Part of a small language model's weights.
Size: 8 heads of 64, vocabulary 4096.
Training: a variant of Adam for these matrices, 737M tokens, 5623 steps.
MLP neurons of a small language model. Each row is named by its layer, matrix (up: input weights) and neuron, and shows model dimensions 16-143. Each number is 50 + 15 x the weight over its row's rms, rounded and kept within 0 to 99.
After each neuron's rows, "fires after" lists the tokens most often just before its 100 highest values on Wikipedia text that the model never trained on. A number after a token or word is its count.

L7.up83:45 16 56 53 58 50 25 75 57 69 33 55 33 26 40 71 34 41 31 41 71 22 49 52 45 59 38 41 30 54 72 34 62 58 59 23 35 46 46 61 52 72 58 61 77 55 50 52 71 30 31 55 20 35 44 57 50 69 53 25 86 66 40 39 54 71 61 68 61 43 54 40 33 60 73 54 51 46 65 35 81 57 60 51 63 39 30 76 25 61 62 61 38 33 48 72 57 41 47 38 39 66 53 49 46 49 59 59 08 60 76 49 24 61 56 44 63 37 68 42 56 79 54 55 43 59 47 46
fires after: " p" 29, "." 12, " inc" 4, " d" 4, " P" 4

L5.up553:51 51 59 18 52 52 66 60 67 60 07 46 57 49 58 41 40 45 60 60 41 53 44 49 46 65 43 45 16 82 49 47 44 54 77 72 22 33 28 51 49 41 58 61 76 57 64 35 53 45 40 45 34 40 55 63 63 47 49 48 47 71 69 64 55 59 31 83 46 76 43 75 84 71 45 66 78 41 61 65 57 60 64 54 39 41 46 53 25 18 85 65 56 53 45 50 67 52 85 57 46 73 23 34 33 19 56 47 54 57 52 46 67 69 52 62 25 48 63 46 82 69 60 40 65 62 31 44
fires after: " p" 32, " c" 25, " g" 9, " pl" 5, " d" 4

L7.up449:37 44 50 49 46 59 61 55 52 50 27 38 41 31 54 65 60 49 41 11 71 38 47 62 55 38 59 51 48 65 28 30 37 61 62 42 52 60 23 55 74 68 52 41 16 48 42 16 99 44 44 57 39 19 52 46 41 52 65 73 79 30 46 47 27 66 43 70 23 59 38 59 54 48 28 58 66 66 31 52 68 15 67 44 41 81 68 96 46 55 73 39 63 24 51 93 40 74 64 64 80 62 40 21 44 46 41 66 52 69 56 46 45 28 23 72 65 45 53 63 56 48 40 39 49 53 54 60
fires after: "." 29, " |" 17, " |  |" 8, ")" 6, "\"" 5

L5.up655:68 48 37 63 60 48 63 33 81 36 41 33 67 40 13 55 58 41 29 31 67 49 33 46 40 35 29 35 38 50 89 65 75 67 53 24 53 50 53 54 40 49 63 45 52 46 62 56 83 31 28 54 70 47 18 17 50 70 56 69 57 39 83 48 57 37 19 50 54 44 72 42 53 46 58 22 76 64 56 33 27 41 61 39 11 44 41 12 50 71 41 45 38 71 50 69 27 63 72 51 38 60 51 60 34 47 45 54 47 56 51 50 54 48 26 52 60 59 66 61 94 62 21 47 68 43 49 47
fires after: "2" 40, "1" 15, "." 7, " that" 5

L6.up846:53 32 54 47 59 60 61 65 67 57 69 53 53 42 44 38 18 60 31 54 61 69 72 39 44 52 66 57 62 37 55 31 55 44 44 38 40 20 47 23 59 59 60 42 43 29 39 73 53 52 65 40 47 56 54 42 30 49 68 54 62 25 42 48 55 55 48 50 44 44 71 23 70 75 85 33 51 66 58 38 34 58 41 71 53 48 66 54 57 34 34 48 52 51 75 72 20 28 31 55 74 44 46 53 56 28 53 71 39 52 41 17 57 39 55 45 24 40 48 78 34 69 24 62 20 45 48 69
fires after: "2" 24, "1" 16, " Miss" 6, "incip" 5

L4.up920:55 24 59 53 48 34 68 51 65 46 22 59 46 47 48 38 44 58 44 47 65 57 38 75 16 56 48 57 58 43 58 75 40 61 50 68 45 70 56 38 53 45 50 60 46 56 40 64 60 41 56 24 54 24 25 40 40 59 49 36 45 07 52 43 74 56 55 30 58 52 44 20 63 61 54 34 77 68 77 09 40 26 59 73 41 49 68 56 45 42 44 25 67 34 49 72 36 52 58 40 47 59 59 53 61 44 62 52 51 71 41 43 74 30 42 52 59 47 68 41 81 75 42 42 38 44 48 37
fires after: "2" 26, "1" 12, "." 10, "I" 6, "8" 4

L7.up338:18 31 64 31 71 10 51 53 45 39 43 76 57 37 09 52 62 50 57 26 44 48 59 70 59 25 56 38 45 26 43 30 32 13 37 39 52 53 69 40 76 44 40 44 64 41 34 74 69 34 28 47 37 45 37 39 69 43 36 54 35 31 17 73 49 23 58 49 28 85 62 59 31 80 59 44 35 77 38 64 37 46 55 70 60 36 72 61 70 50 65 73 40 62 46 60 54 44 56 58 67 66 54 18 28 34 60 48 50 33 27 53 42 28 35 70 45 73 55 52 49 49 29 38 35 26 44 49
fires after: " F" 25, " f" 16, "1" 11, "2" 10, " def" 6

L6.up109:25 67 49 66 71 43 54 51 45 55 46 71 49 68 23 64 48 51 29 30 62 53 48 27 41 39 38 54 46 35 46 41 53 51 50 47 45 64 50 39 60 36 64 28 66 31 49 39 70 60 61 38 49 49 45 29 51 66 60 39 75 30 56 66 83 44 60 18 22 77 78 37 36 71 51 54 28 65 53 69 42 35 63 10 61 63 74 41 41 55 33 38 40 45 36 66 44 62 32 57 74 42 43 55 48 34 44 98 50 59 72 35 68 46 31 46 20 43 58 65 61 47 50 15 29 77 66 61
fires after: "1" 33, "2" 11, " " 7, " \"" 4

L5.up590:36 60 45 56 63 49 61 51 47 57 69 57 65 37 39 58 63 49 30 14 71 49 48 43 61 71 63 56 66 38 48 52 78 46 49 50 43 52 62 51 63 67 53 42 65 39 36 58 54 46 26 46 59 50 80 35 62 79 52 46 23 47 60 35 39 71 26 52 59 85 45 51 65 49 70 43 30 22 46 54 61 49 37 20 57 62 55 37 43 34 58 39 28 31 47 75 45 62 34 50 41 68 58 38 36 52 31 50 31 37 76 45 43 42 41 41 33 85 60 50 44 57 63 74 46 58 47 61
fires after: "\n" 42, "\n\n" 13, " (" 9, "===" 9, "==" 9, " \"" 7

L4.up523:71 36 65 59 85 29 42 34 53 82 57 67 61 45 28 65 68 39 32 17 50 55 61 33 29 38 50 48 72 40 63 49 41 40 57 26 42 35 37 41 60 55 68 64 38 35 29 50 49 35 23 35 50 42 62 32 69 68 60 55 50 47 65 53 31 65 32 57 53 77 47 54 37 68 44 44 69 53 39 53 35 38 68 71 50 57 54 50 24 58 56 63 52 77 74 69 50 64 64 69 48 65 64 41 25 46 45 52 43 71 57 18 60 12 40 45 37 56 69 71 47 47 33 46 53 65 27 58
fires after: "1" 45, "2" 21, " " 4

L5.up750:26 51 55 57 54 44 51 72 72 40 52 64 69 54 18 74 45 48 57 19 71 64 58 33 64 48 50 53 55 21 59 37 60 56 30 51 38 25 36 50 68 65 83 26 45 24 44 49 77 55 57 39 46 41 63 43 58 36 48 49 40 45 42 51 40 73 42 57 52 50 67 28 81 63 54 47 42 65 35 74 72 57 54 33 72 35 62 48 62 36 33 53 59 44 28 51 33 56 69 74 62 38 48 51 49 39 37 84 45 54 72 51 55 70 26 36 45 48 64 44 49 53 47 69 35 56 46 45
fires after: "1" 14, "2" 12, "===" 9, "\n\n" 8, "\n" 7, " (" 7

L7.up653:47 37 68 61 47 65 38 59 44 49 19 64 56 35 29 35 60 28 52 47 54 30 59 41 54 53 53 42 61 60 33 39 63 34 69 51 47 46 58 41 66 41 48 48 55 36 41 28 58 42 39 54 24 74 43 81 48 73 65 55 72 60 58 64 51 64 32 60 46 81 46 48 54 54 38 62 49 42 51 31 39 38 63 30 61 64 62 45 22 32 38 53 33 43 39 34 41 38 29 69 51 60 55 26 51 42 72 53 39 84 92 49 55 53 43 27 56 52 66 39 98 51 54 48 59 63 65 43
fires after: " p" 18, " P" 17, " prop" 7, " re" 6, " " 6, "p" 5

L5.up56:38 47 59 49 51 58 27 46 85 32 33 39 56 68 41 75 69 51 43 62 73 37 10 61 61 61 40 36 47 54 31 33 89 50 63 51 32 53 58 39 52 77 73 61 39 34 36 63 20 53 51 56 52 81 40 37 60 78 50 73 43 53 57 45 51 78 35 46 61 76 68 47 61 64 58 49 78 59 63 61 44 33 52 32 73 50 43 49 30 50 41 58 66 23 60 50 43 65 59 62 59 44 23 30 65 51 60 55 48 48 52 61 13 53 34 72 48 60 44 51 39 76 60 57 32 53 38 38
fires after: " | " 48, " " 6, "==" 4

L5.up567:44 40 43 91 50 55 72 66 44 68 60 48 46 30 55 55 57 48 66 31 69 25 84 69 51 26 31 57 55 52 61 04 39 31 57 51 38 63 66 34 51 41 58 49 81 50 48 51 38 53 48 64 22 25 14 70 73 61 54 56 37 50 38 73 43 48 33 75 47 87 62 38 30 48 52 38 50 46 25 60 49 38 60 44 42 42 62 67 55 77 65 51 35 62 65 48 61 50 60 48 40 45 30 29 32 58 40 54 51 73 58 42 51 38 48 61 48 51 51 44 33 91 47 45 26 47 83 48
fires after: " f" 21, " to" 9, " F" 8, " d" 6, " v" 6, " a" 5

L7.up1022:41 40 54 43 58 40 59 49 54 51 53 45 58 49 48 49 59 66 50 40 47 59 58 52 30 32 47 50 20 27 44 25 37 60 31 63 32 77 29 61 45 53 59 40 41 29 08 52 47 43 67 32 65 28 41 38 38 56 10 43 67 58 29 30 48 39 48 69 43 68 90 54 33 60 57 38 51 52 29 59 41 82 67 36 41 65 61 74 59 84 35 43 43 58 62 58 43 70 49 35 70 41 39 38 50 57 17 43 54 39 44 34 28 29 23 70 70 76 48 59 17 83 54 52 37 59 47 76
fires after: " r" 24, " R" 14, " fin" 8, "1" 8, "==R" 6, " Best" 6

L5.up869:19 64 48 46 49 45 62 53 55 59 19 57 61 41 63 79 72 51 32 24 74 20 37 59 40 40 39 37 34 52 80 63 40 51 48 73 38 60 40 51 82 55 67 49 72 48 44 51 37 39 41 24 48 51 59 61 17 47 44 61 82 23 63 53 46 76 61 57 45 64 50 67 32 52 44 60 56 57 47 37 42 21 66 72 43 68 44 58 43 66 45 46 62 57 58 52 29 59 58 35 49 65 35 49 44 59 41 57 57 52 34 35 44 51 21 45 31 52 66 55 51 82 44 34 41 33 63 58
fires after: " G" 11, "T" 10, " M" 8, "M" 8, " A" 7, " P" 6

L6.up930:51 67 35 41 76 48 66 39 36 40 85 81 46 44 46 33 49 39 34 08 89 79 35 36 68 33 71 37 13 45 65 67 53 43 68 39 73 46 54 38 28 38 60 49 50 59 71 56 49 52 42 47 61 40 32 24 44 47 44 57 38 18 40 47 44 49 37 52 50 69 65 52 61 63 63 35 49 63 55 68 52 71 53 66 55 48 71 43 62 77 75 73 35 46 46 61 25 43 64 57 70 35 66 53 51 49 63 58 42 82 55 57 57 26 38 53 57 32 69 67 37 56 29 09 54 51 70 42
fires after: "1" 30, " Reg" 6, " in" 6, "In" 5, " Saint" 4

L7.up163:54 42 76 52 62 32 76 56 69 52 56 86 53 32 47 67 57 49 41 33 66 74 51 53 37 38 39 48 25 34 46 67 66 49 53 43 61 31 52 65 47 53 41 44 50 72 52 59 49 24 53 60 43 36 45 68 47 49 25 68 83 56 61 52 40 35 42 69 52 73 93 67 35 39 48 60 41 69 42 29 55 36 84 45 42 35 71 41 37 69 57 58 42 25 51 49 72 33 50 34 86 26 33 42 29 47 71 57 44 42 58 38 38 43 07 61 49 77 28 26 38 46 46 57 25 37 50 76
fires after: " R" 16, " r" 11, " press" 7, "ag" 7, "ut" 6, " f" 4

L7.up95:50 50 52 53 49 51 43 58 54 51 29 65 77 38 25 54 33 52 63 33 63 52 71 55 37 49 30 36 37 44 26 32 39 50 52 60 59 33 49 60 59 47 58 15 22 43 71 57 68 51 36 52 60 29 20 48 41 74 61 53 68 62 46 55 33 43 40 60 53 41 74 70 56 28 35 53 41 63 46 39 90 46 58 62 26 80 71 84 36 40 51 69 79 45 34 66 33 22 48 47 99 46 57 35 82 55 65 43 11 64 53 43 52 52 23 66 49 41 53 69 54 40 44 38 86 38 58 31
fires after: " |" 28, "." 26, " |  |" 10, ")" 6

L7.up657:62 40 42 33 65 42 49 37 55 51 68 68 60 27 34 47 43 56 47 40 52 70 86 33 39 26 56 56 55 19 48 58 46 46 42 51 51 57 53 50 56 35 36 37 71 68 36 58 34 50 22 51 38 58 48 62 43 65 51 36 83 64 35 51 61 61 29 32 50 65 57 48 39 62 71 18 49 77 33 50 49 56 75 58 58 40 80 51 28 46 39 20 42 65 29 67 39 46 23 44 57 60 23 33 56 47 57 39 39 32 26 21 51 37 41 65 66 50 52 83 56 69 32 73 49 39 47 15
fires after: "1" 27, "2" 21, " R" 4, " new" 4

L7.up61:42 38 50 40 45 65 32 30 74 56 40 65 64 58 38 50 32 46 50 38 73 59 35 49 50 58 60 63 67 53 30 75 59 36 39 60 48 67 41 48 68 49 74 23 25 22 66 50 86 18 38 57 53 38 40 44 46 68 17 27 39 57 61 49 44 85 59 37 71 40 73 33 51 42 61 62 72 62 58 15 53 63 36 42 45 73 64 50 55 39 43 70 42 37 44 40 34 44 27 55 85 67 60 57 43 40 52 55 27 46 37 50 77 25 55 48 81 82 56 34 45 69 59 33 44 44 35 49
fires after: " |" 22, ")" 13, " |  |" 9, "." 6, "\"" 4, ";" 4

L3.up738:56 37 61 17 54 58 40 49 44 40 59 52 55 67 71 70 70 50 49 50 42 62 47 62 68 59 65 48 52 62 40 06 63 46 54 54 30 59 39 76 43 53 73 38 70 44 41 53 49 72 50 75 51 61 41 49 56 58 58 60 51 70 39 12 71 69 45 46 45 64 41 54 40 71 43 41 80 39 58 87 60 63 57 19 93 45 25 46 41 49 40 35 38 37 77 41 41 59 25 48 59 21 38 45 69 36 44 55 47 48 66 50 27 58 48 57 48 47 43 43 06 71 53 79 32 49 51 43
fires after: " | " 35, "; " 16, " (" 12

L6.up717:48 49 42 54 54 55 56 42 41 57 67 37 43 59 31 51 45 69 46 45 42 47 59 59 62 76 37 52 56 49 68 63 58 30 69 53 95 57 81 25 58 29 56 58 51 67 52 48 58 66 43 47 89 44 30 25 14 77 43 35 68 40 77 48 44 66 29 39 61 40 34 75 47 94 18 33 47 47 54 63 57 34 63 31 47 60 57 54 55 59 48 69 28 21 58 61 62 29 46 74 32 52 35 60 58 65 60 40 33 13 92 32 69 13 60 60 30 38 70 47 33 66 60 53 79 76 56 42
fires after: "\n" 50, "| " 16, "- " 6

L7.up357:37 66 48 61 58 56 42 42 61 54 41 27 60 47 55 65 36 65 46 28 53 32 46 50 54 38 21 58 37 65 35 36 28 58 44 61 36 39 35 63 72 76 32 27 20 41 46 50 77 32 43 36 56 56 39 64 90 68 66 41 93 54 63 46 47 56 52 74 50 36 66 68 59 29 36 22 57 32 39 66 82 33 63 29 36 70 42 69 49 60 51 58 51 32 36 49 43 57 49 60 81 78 40 48 44 36 44 59 40 56 64 42 45 71 40 69 51 34 34 55 59 37 45 52 76 56 37 64
fires after: " |" 29, " |  |" 11, "." 11, ")" 10, "\"" 5

L4.up966:58 49 50 46 48 54 61 74 51 53 65 50 54 59 27 34 59 51 39 52 66 52 51 33 45 64 55 47 73 40 58 41 83 55 66 40 20 64 22 46 39 67 64 38 43 18 26 52 37 63 36 41 63 78 52 38 88 77 65 50 33 55 89 24 41 69 48 75 38 53 50 38 58 64 49 57 63 78 61 73 75 44 53 19 80 61 38 47 40 31 39 36 40 35 48 74 36 53 42 56 59 67 29 61 46 55 53 48 51 36 66 43 43 49 33 56 38 73 59 47 57 64 37 87 54 66 42 49
fires after: "\n\n" 28, "==" 16, " \"" 10, "\n" 9, "\" (" 7, "(" 7

L7.up460:21 30 81 37 67 50 25 34 88 29 57 71 72 48 54 74 56 47 50 52 41 46 45 42 37 42 68 40 62 20 19 65 34 12 53 70 41 50 50 62 57 65 59 45 65 64 41 56 41 39 06 52 23 55 20 49 57 70 44 51 62 63 31 41 53 49 35 48 33 49 66 27 41 57 71 75 55 61 54 36 57 59 44 67 70 40 54 53 66 62 59 44 60 16 43 65 52 46 24 34 61 30 47 58 58 56 48 53 47 61 28 49 52 60 30 74 58 53 55 46 78 69 68 25 48 59 34 46
fires after: " f" 25, " w" 15, " r" 9, " F" 8, " " 4, " was" 4

L4.up413:38 38 49 50 51 53 47 33 60 50 75 52 55 43 47 58 55 54 53 43 75 46 68 19 44 53 51 64 77 23 52 39 51 49 92 61 56 63 41 41 62 37 45 48 61 33 24 60 41 53 48 42 42 32 44 24 41 62 37 44 49 24 55 53 56 54 13 47 43 63 63 51 72 51 39 66 73 56 44 56 55 57 76 59 56 60 41 53 53 62 33 39 46 52 45 67 64 40 32 67 62 54 57 40 30 65 53 61 41 54 56 38 60 53 55 54 35 27 61 50 49 96 23 87 66 58 62 62
fires after: "\n\n" 43, "2" 17, "." 14, "1" 11, "\n" 6

L7.up153:21 63 50 43 48 27 23 30 58 55 33 65 60 48 35 54 74 59 45 31 63 51 44 61 52 54 22 61 45 55 52 49 43 75 52 53 42 49 49 58 56 59 37 39 45 66 54 72 57 56 14 47 88 31 50 68 22 45 41 50 55 28 44 43 59 40 19 65 47 58 48 38 63 53 56 47 52 57 47 41 44 12 68 78 32 47 52 51 25 34 20 28 62 51 30 48 45 76 51 76 65 48 38 33 30 43 76 27 62 56 64 49 43 36 27 83 78 43 37 58 56 26 36 57 53 40 38 62
fires after: " M" 26, " m" 20, " R" 7, "M" 5, " H" 5, " Mag" 4

L4.up840:29 41 75 38 57 49 26 38 78 48 58 40 66 56 15 72 49 56 32 48 69 57 36 61 51 46 59 37 72 09 46 35 37 58 68 28 35 65 54 52 64 68 42 48 49 31 45 51 68 25 52 56 60 59 56 63 45 56 52 47 54 39 31 09 67 77 29 30 80 59 76 84 73 42 47 48 53 59 43 58 55 58 54 89 37 44 50 30 23 38 49 77 53 51 56 55 23 58 46 68 35 46 44 41 47 56 64 60 49 58 64 51 72 35 41 66 55 48 82 56 62 56 40 43 48 41 50 38
fires after: "2" 41, "1" 16, "| " 13, "," 6, "|" 4, " |" 4

L6.up470:62 55 63 59 62 53 52 68 70 44 47 64 69 37 49 79 41 55 47 48 55 51 82 48 26 46 31 47 51 46 45 30 43 84 58 77 32 30 59 30 49 50 53 29 21 58 56 44 31 34 45 38 36 08 61 46 46 36 14 35 61 65 35 26 50 51 54 60 44 66 47 41 57 53 75 56 56 83 22 75 48 50 68 54 42 39 81 24 33 66 68 61 23 61 49 62 53 21 50 42 66 55 57 16 39 55 37 53 33 37 55 43 37 45 18 39 59 57 53 35 52 53 56 48 62 66 53 38
fires after: " r" 30, " R" 15, " | +" 12, " | R" 5, " new" 5

L7.up724:36 44 59 49 57 36 42 48 35 61 39 49 49 53 50 45 63 59 43 30 64 47 48 70 53 27 66 56 41 53 34 33 46 34 74 41 47 63 66 55 55 89 25 45 59 45 79 59 54 63 23 60 56 20 21 39 46 47 51 63 79 74 59 82 26 48 34 74 43 43 75 41 45 40 40 40 61 50 47 63 42 43 55 67 47 39 48 77 44 49 79 63 63 75 53 56 32 63 63 82 54 69 48 40 43 60 46 54 47 66 40 36 56 37 24 73 67 80 36 55 39 60 63 34 46 38 42 43
fires after: " f" 21, " c" 13, " r" 10, " F" 7, " v" 7, " C" 7

L7.up392:67 56 68 61 60 29 41 38 58 61 41 50 56 66 51 42 45 45 57 61 71 62 50 61 31 52 51 46 35 53 66 31 54 54 52 28 60 46 56 40 42 29 57 56 40 53 60 30 41 46 39 94 42 82 11 50 69 60 69 60 70 45 55 46 45 60 50 62 20 39 46 47 43 81 56 18 75 33 38 31 58 35 39 20 68 48 52 49 39 69 66 46 41 45 56 67 48 49 53 54 69 48 45 66 67 41 71 75 46 36 56 31 65 72 56 53 50 88 74 47 57 75 51 83 63 53 44 26
fires after: "." 25, " o" 11, "–" 10, " me" 4, " we" 4

L5.up59:50 47 71 52 57 49 52 81 41 45 45 53 85 60 26 46 49 41 55 58 69 56 05 41 42 65 42 43 65 63 70 36 60 35 53 41 44 43 20 50 66 56 59 50 38 49 39 60 53 40 40 31 32 40 58 43 61 71 56 44 29 32 67 30 33 68 65 37 40 26 57 58 71 49 61 62 83 52 71 44 54 59 47 76 49 51 72 46 61 44 39 56 69 41 59 42 29 66 40 86 78 46 40 45 50 43 53 56 55 60 60 50 63 42 39 66 45 21 53 74 55 64 67 38 45 60 66 56
fires after: " " 33, " (" 13, "1" 6, "," 6

L4.up946:47 55 66 56 64 50 38 34 53 50 65 45 74 41 35 55 42 51 43 11 65 48 51 78 61 22 56 46 52 53 62 24 53 43 62 55 40 52 39 54 60 84 29 31 37 58 59 50 75 13 29 36 44 32 30 56 59 69 50 73 48 63 59 46 29 74 25 76 52 57 58 47 42 52 47 50 62 43 27 25 79 28 74 60 40 68 62 89 44 52 50 67 50 33 25 58 26 45 46 42 70 45 58 26 35 48 53 54 27 50 60 41 68 20 37 84 65 54 73 59 64 60 27 44 50 54 49 47
fires after: " |" 27, ")" 14, " |  |" 12, "." 5, ";" 4

L6.up490:32 52 64 42 61 58 43 46 64 48 59 37 71 46 46 53 36 52 48 23 71 44 65 73 54 17 49 49 38 37 43 32 50 48 54 51 45 59 45 58 49 74 36 35 36 47 69 39 70 10 19 52 79 40 29 62 53 80 50 59 39 55 59 47 33 86 16 72 40 40 54 63 45 34 43 47 70 62 51 20 85 26 62 52 42 71 68 83 35 56 57 73 57 40 42 61 34 44 44 57 84 49 66 31 45 55 58 45 15 54 69 44 57 26 40 83 59 47 62 80 64 46 27 47 59 44 38 48
fires after: " |" 31, " |  |" 11, "." 11, ")" 7

L7.up780:30 58 56 41 53 63 40 29 57 54 49 39 52 44 45 33 47 53 53 12 51 49 34 63 59 57 28 38 38 70 32 32 37 32 55 92 35 54 38 64 67 53 36 09 34 22 53 52 62 25 36 24 61 29 18 56 57 74 17 57 48 42 74 46 46 67 41 64 41 46 43 41 35 40 32 67 61 48 22 52 83 50 41 46 46 72 57 72 27 42 58 53 52 49 57 59 34 47 65 76 80 74 62 45 55 44 58 32 33 59 54 57 36 37 35 64 69 27 70 57 68 43 26 13 72 30 13 50
fires after: " |" 29, "." 17, " |  |" 11, ")" 7, "\"" 4

L5.up168:50 72 54 40 74 21 60 28 41 59 72 36 58 62 40 25 31 50 07 48 58 62 47 75 78 43 56 52 55 47 62 58 50 74 18 49 40 37 79 46 48 55 50 15 36 34 52 51 38 27 33 42 68 69 57 30 47 55 52 39 42 42 32 27 49 54 43 47 75 52 77 28 41 71 55 47 52 55 74 45 50 78 36 64 85 70 33 44 36 11 15 67 61 58 39 69 50 41 58 52 50 52 41 44 42 81 53 65 46 37 59 52 46 43 57 63 59 37 61 30 64 47 69 43 47 59 36 36
fires after: "2" 18, " in" 16, ", in" 7, " released" 5, " opp" 5, "1" 4

L6.up409:27 55 56 55 67 38 72 28 55 60 73 44 50 62 37 45 35 51 58 28 74 40 48 57 45 44 83 40 38 66 35 66 59 49 16 59 50 58 36 38 34 53 30 52 64 37 66 31 73 23 44 39 99 43 66 47 53 65 39 38 42 46 44 46 55 46 49 47 61 41 61 27 46 70 65 65 81 29 59 74 38 60 44 27 40 66 54 34 53 46 62 86 41 30 49 66 39 38 50 58 81 37 30 34 36 66 56 83 27 58 75 51 44 33 64 39 39 38 74 43 46 62 32 07 49 61 63 61
fires after: " in" 32, "In" 22, " In" 8, ", in" 7, "1" 6

L4.up738:61 65 56 40 67 47 50 41 49 67 51 64 55 30 15 55 57 42 29 33 62 50 73 48 48 15 50 37 64 23 65 55 53 28 52 47 43 47 47 30 76 63 61 33 42 61 55 59 65 62 17 26 45 40 60 27 39 44 44 35 48 50 69 41 57 56 17 46 62 72 63 73 51 54 45 66 58 75 66 55 36 53 45 53 42 53 60 60 59 30 24 78 56 65 04 58 61 59 57 44 58 59 64 50 46 58 48 43 44 46 62 30 61 39 44 50 56 53 97 75 52 49 34 56 65 33 55 58
fires after: "2" 30, "1" 19, "| " 12, "\n" 4

L6.up942:47 80 52 30 71 52 72 39 53 52 33 56 52 48 35 72 60 38 65 49 68 52 51 37 53 46 69 46 25 54 52 27 64 60 64 74 42 75 35 57 49 55 53 66 55 53 41 47 33 39 27 41 62 51 53 40 82 69 74 23 57 55 67 44 78 53 38 44 56 62 50 52 50 99 48 17 90 49 51 38 39 24 41 45 49 50 40 59 45 63 24 56 59 28 53 54 24 50 36 58 72 24 34 37 53 32 34 67 63 64 55 40 52 64 50 40 53 50 57 52 74 68 40 55 36 32 26 63
fires after: ", " 13, "." 12, "–" 11, "==" 7, " August " 6, " May " 5

L6.up524:55 47 44 59 70 44 60 83 33 54 65 51 52 57 45 65 63 47 60 52 32 54 37 23 35 36 56 47 52 55 39 27 71 85 52 46 30 47 16 54 39 81 50 29 66 45 48 50 44 73 51 57 69 53 38 53 81 83 54 50 40 62 84 63 28 47 50 56 36 64 33 19 34 51 57 45 37 58 59 54 34 30 58 38 90 55 52 50 50 33 44 17 34 51 35 56 45 68 68 57 46 50 84 46 48 39 62 62 16 41 59 32 54 45 48 38 60 69 75 48 49 61 32 77 46 61 56 65
fires after: "-" 19, " (" 15, " \"" 8, " w" 7, " th" 6

L7.up587:22 78 67 64 53 41 40 26 81 54 11 78 65 22 55 50 49 50 28 48 84 18 77 69 37 46 37 43 54 12 85 52 49 50 77 47 36 55 51 70 51 63 61 59 54 77 35 45 64 44 15 36 54 61 62 86 36 57 47 46 41 22 26 40 54 60 41 22 46 54 60 26 73 70 39 45 62 68 46 30 35 44 45 57 42 55 53 77 43 45 67 48 33 55 62 63 48 22 38 58 43 48 45 48 44 53 45 44 62 50 62 50 57 52 42 48 44 37 60 44 67 66 38 53 57 72 61 42
fires after: " M" 32, " N" 11, "M" 6, ", M" 5, "S" 5

L7.up66:50 38 58 46 58 28 32 34 52 44 59 78 39 49 46 66 40 47 42 62 41 58 59 64 58 42 74 42 38 65 41 40 70 22 26 74 50 61 53 62 63 48 46 48 49 42 19 61 42 50 59 45 42 49 30 38 45 58 45 53 67 38 24 55 39 50 56 57 54 58 69 34 21 68 75 64 51 67 62 53 46 48 48 42 76 51 81 58 54 66 17 57 56 66 50 39 40 65 35 28 76 35 40 17 74 31 32 34 36 59 31 29 34 62 47 44 63 60 56 69 10 61 30 30 39 14 32 51
fires after: " F" 28, " f" 18, " V" 8, "av" 5, " div" 4, "ur" 4

L5.up1019:61 57 54 46 52 55 32 66 55 49 44 41 62 65 42 44 52 49 37 47 52 46 30 47 42 68 56 50 55 34 44 33 64 59 43 45 22 27 27 55 54 72 71 44 32 10 40 43 56 59 41 48 52 52 53 42 95 79 47 59 51 43 48 24 27 57 43 57 42 51 68 77 83 39 56 44 69 41 91 50 78 40 64 48 90 72 45 43 35 48 37 43 46 37 61 41 34 51 48 43 51 48 33 50 48 22 54 69 53 50 72 50 51 31 12 64 39 48 52 52 57 64 45 57 69 61 30 72
fires after: "\n\n" 20, "===" 12, "==" 9, "-" 6, "–" 6, "de" 4

L7.up57:37 44 61 41 52 53 33 48 60 40 47 41 67 43 44 56 44 58 43 32 64 49 60 63 41 17 58 50 46 31 33 37 44 36 44 62 42 51 61 60 53 64 47 25 42 51 60 30 70 22 31 67 66 36 25 57 47 71 45 48 44 58 62 45 38 74 27 67 48 43 61 58 48 39 36 52 60 64 58 28 82 34 48 57 33 67 80 67 35 38 61 70 64 43 50 61 41 38 50 67 83 48 59 26 57 44 63 49 24 47 61 40 56 22 16 79 55 47 52 86 59 62 23 34 61 36 43 32
fires after: " |" 32, "." 16, " |  |" 11, ")" 7

L5.up769:40 48 74 27 51 60 51 59 55 62 27 38 61 51 59 38 50 47 50 43 40 50 54 54 35 44 41 56 41 53 47 44 41 20 50 62 43 74 41 73 49 59 32 73 57 59 77 66 87 62 33 48 53 46 71 62 62 41 48 52 46 76 59 20 49 39 38 61 47 59 37 88 55 62 59 33 59 39 35 39 61 69 30 57 62 51 48 69 43 23 66 52 65 38 63 37 64 32 70 35 36 55 69 56 30 48 47 36 51 35 57 51 52 47 31 51 50 62 53 52 33 56 48 84 40 47 11 43
fires after: " m" 19, " h" 10, " g" 8, " c" 7, "H" 4, "L" 4

L5.up799:51 62 50 37 51 43 47 32 49 76 41 60 30 57 56 71 32 63 41 39 60 60 58 46 46 43 54 46 40 30 79 61 44 24 79 57 83 41 58 44 54 62 50 47 46 78 56 40 46 57 36 65 56 38 36 35 28 41 49 44 61 51 76 56 46 74 27 34 60 45 35 78 38 94 30 56 49 42 58 63 47 49 52 47 54 71 56 78 56 59 58 59 27 33 49 48 35 59 42 61 27 45 72 53 44 43 60 48 47 06 54 28 79 36 66 48 33 48 64 37 54 64 50 53 62 71 43 52
fires after: "| " 80, "13" 4, " " 4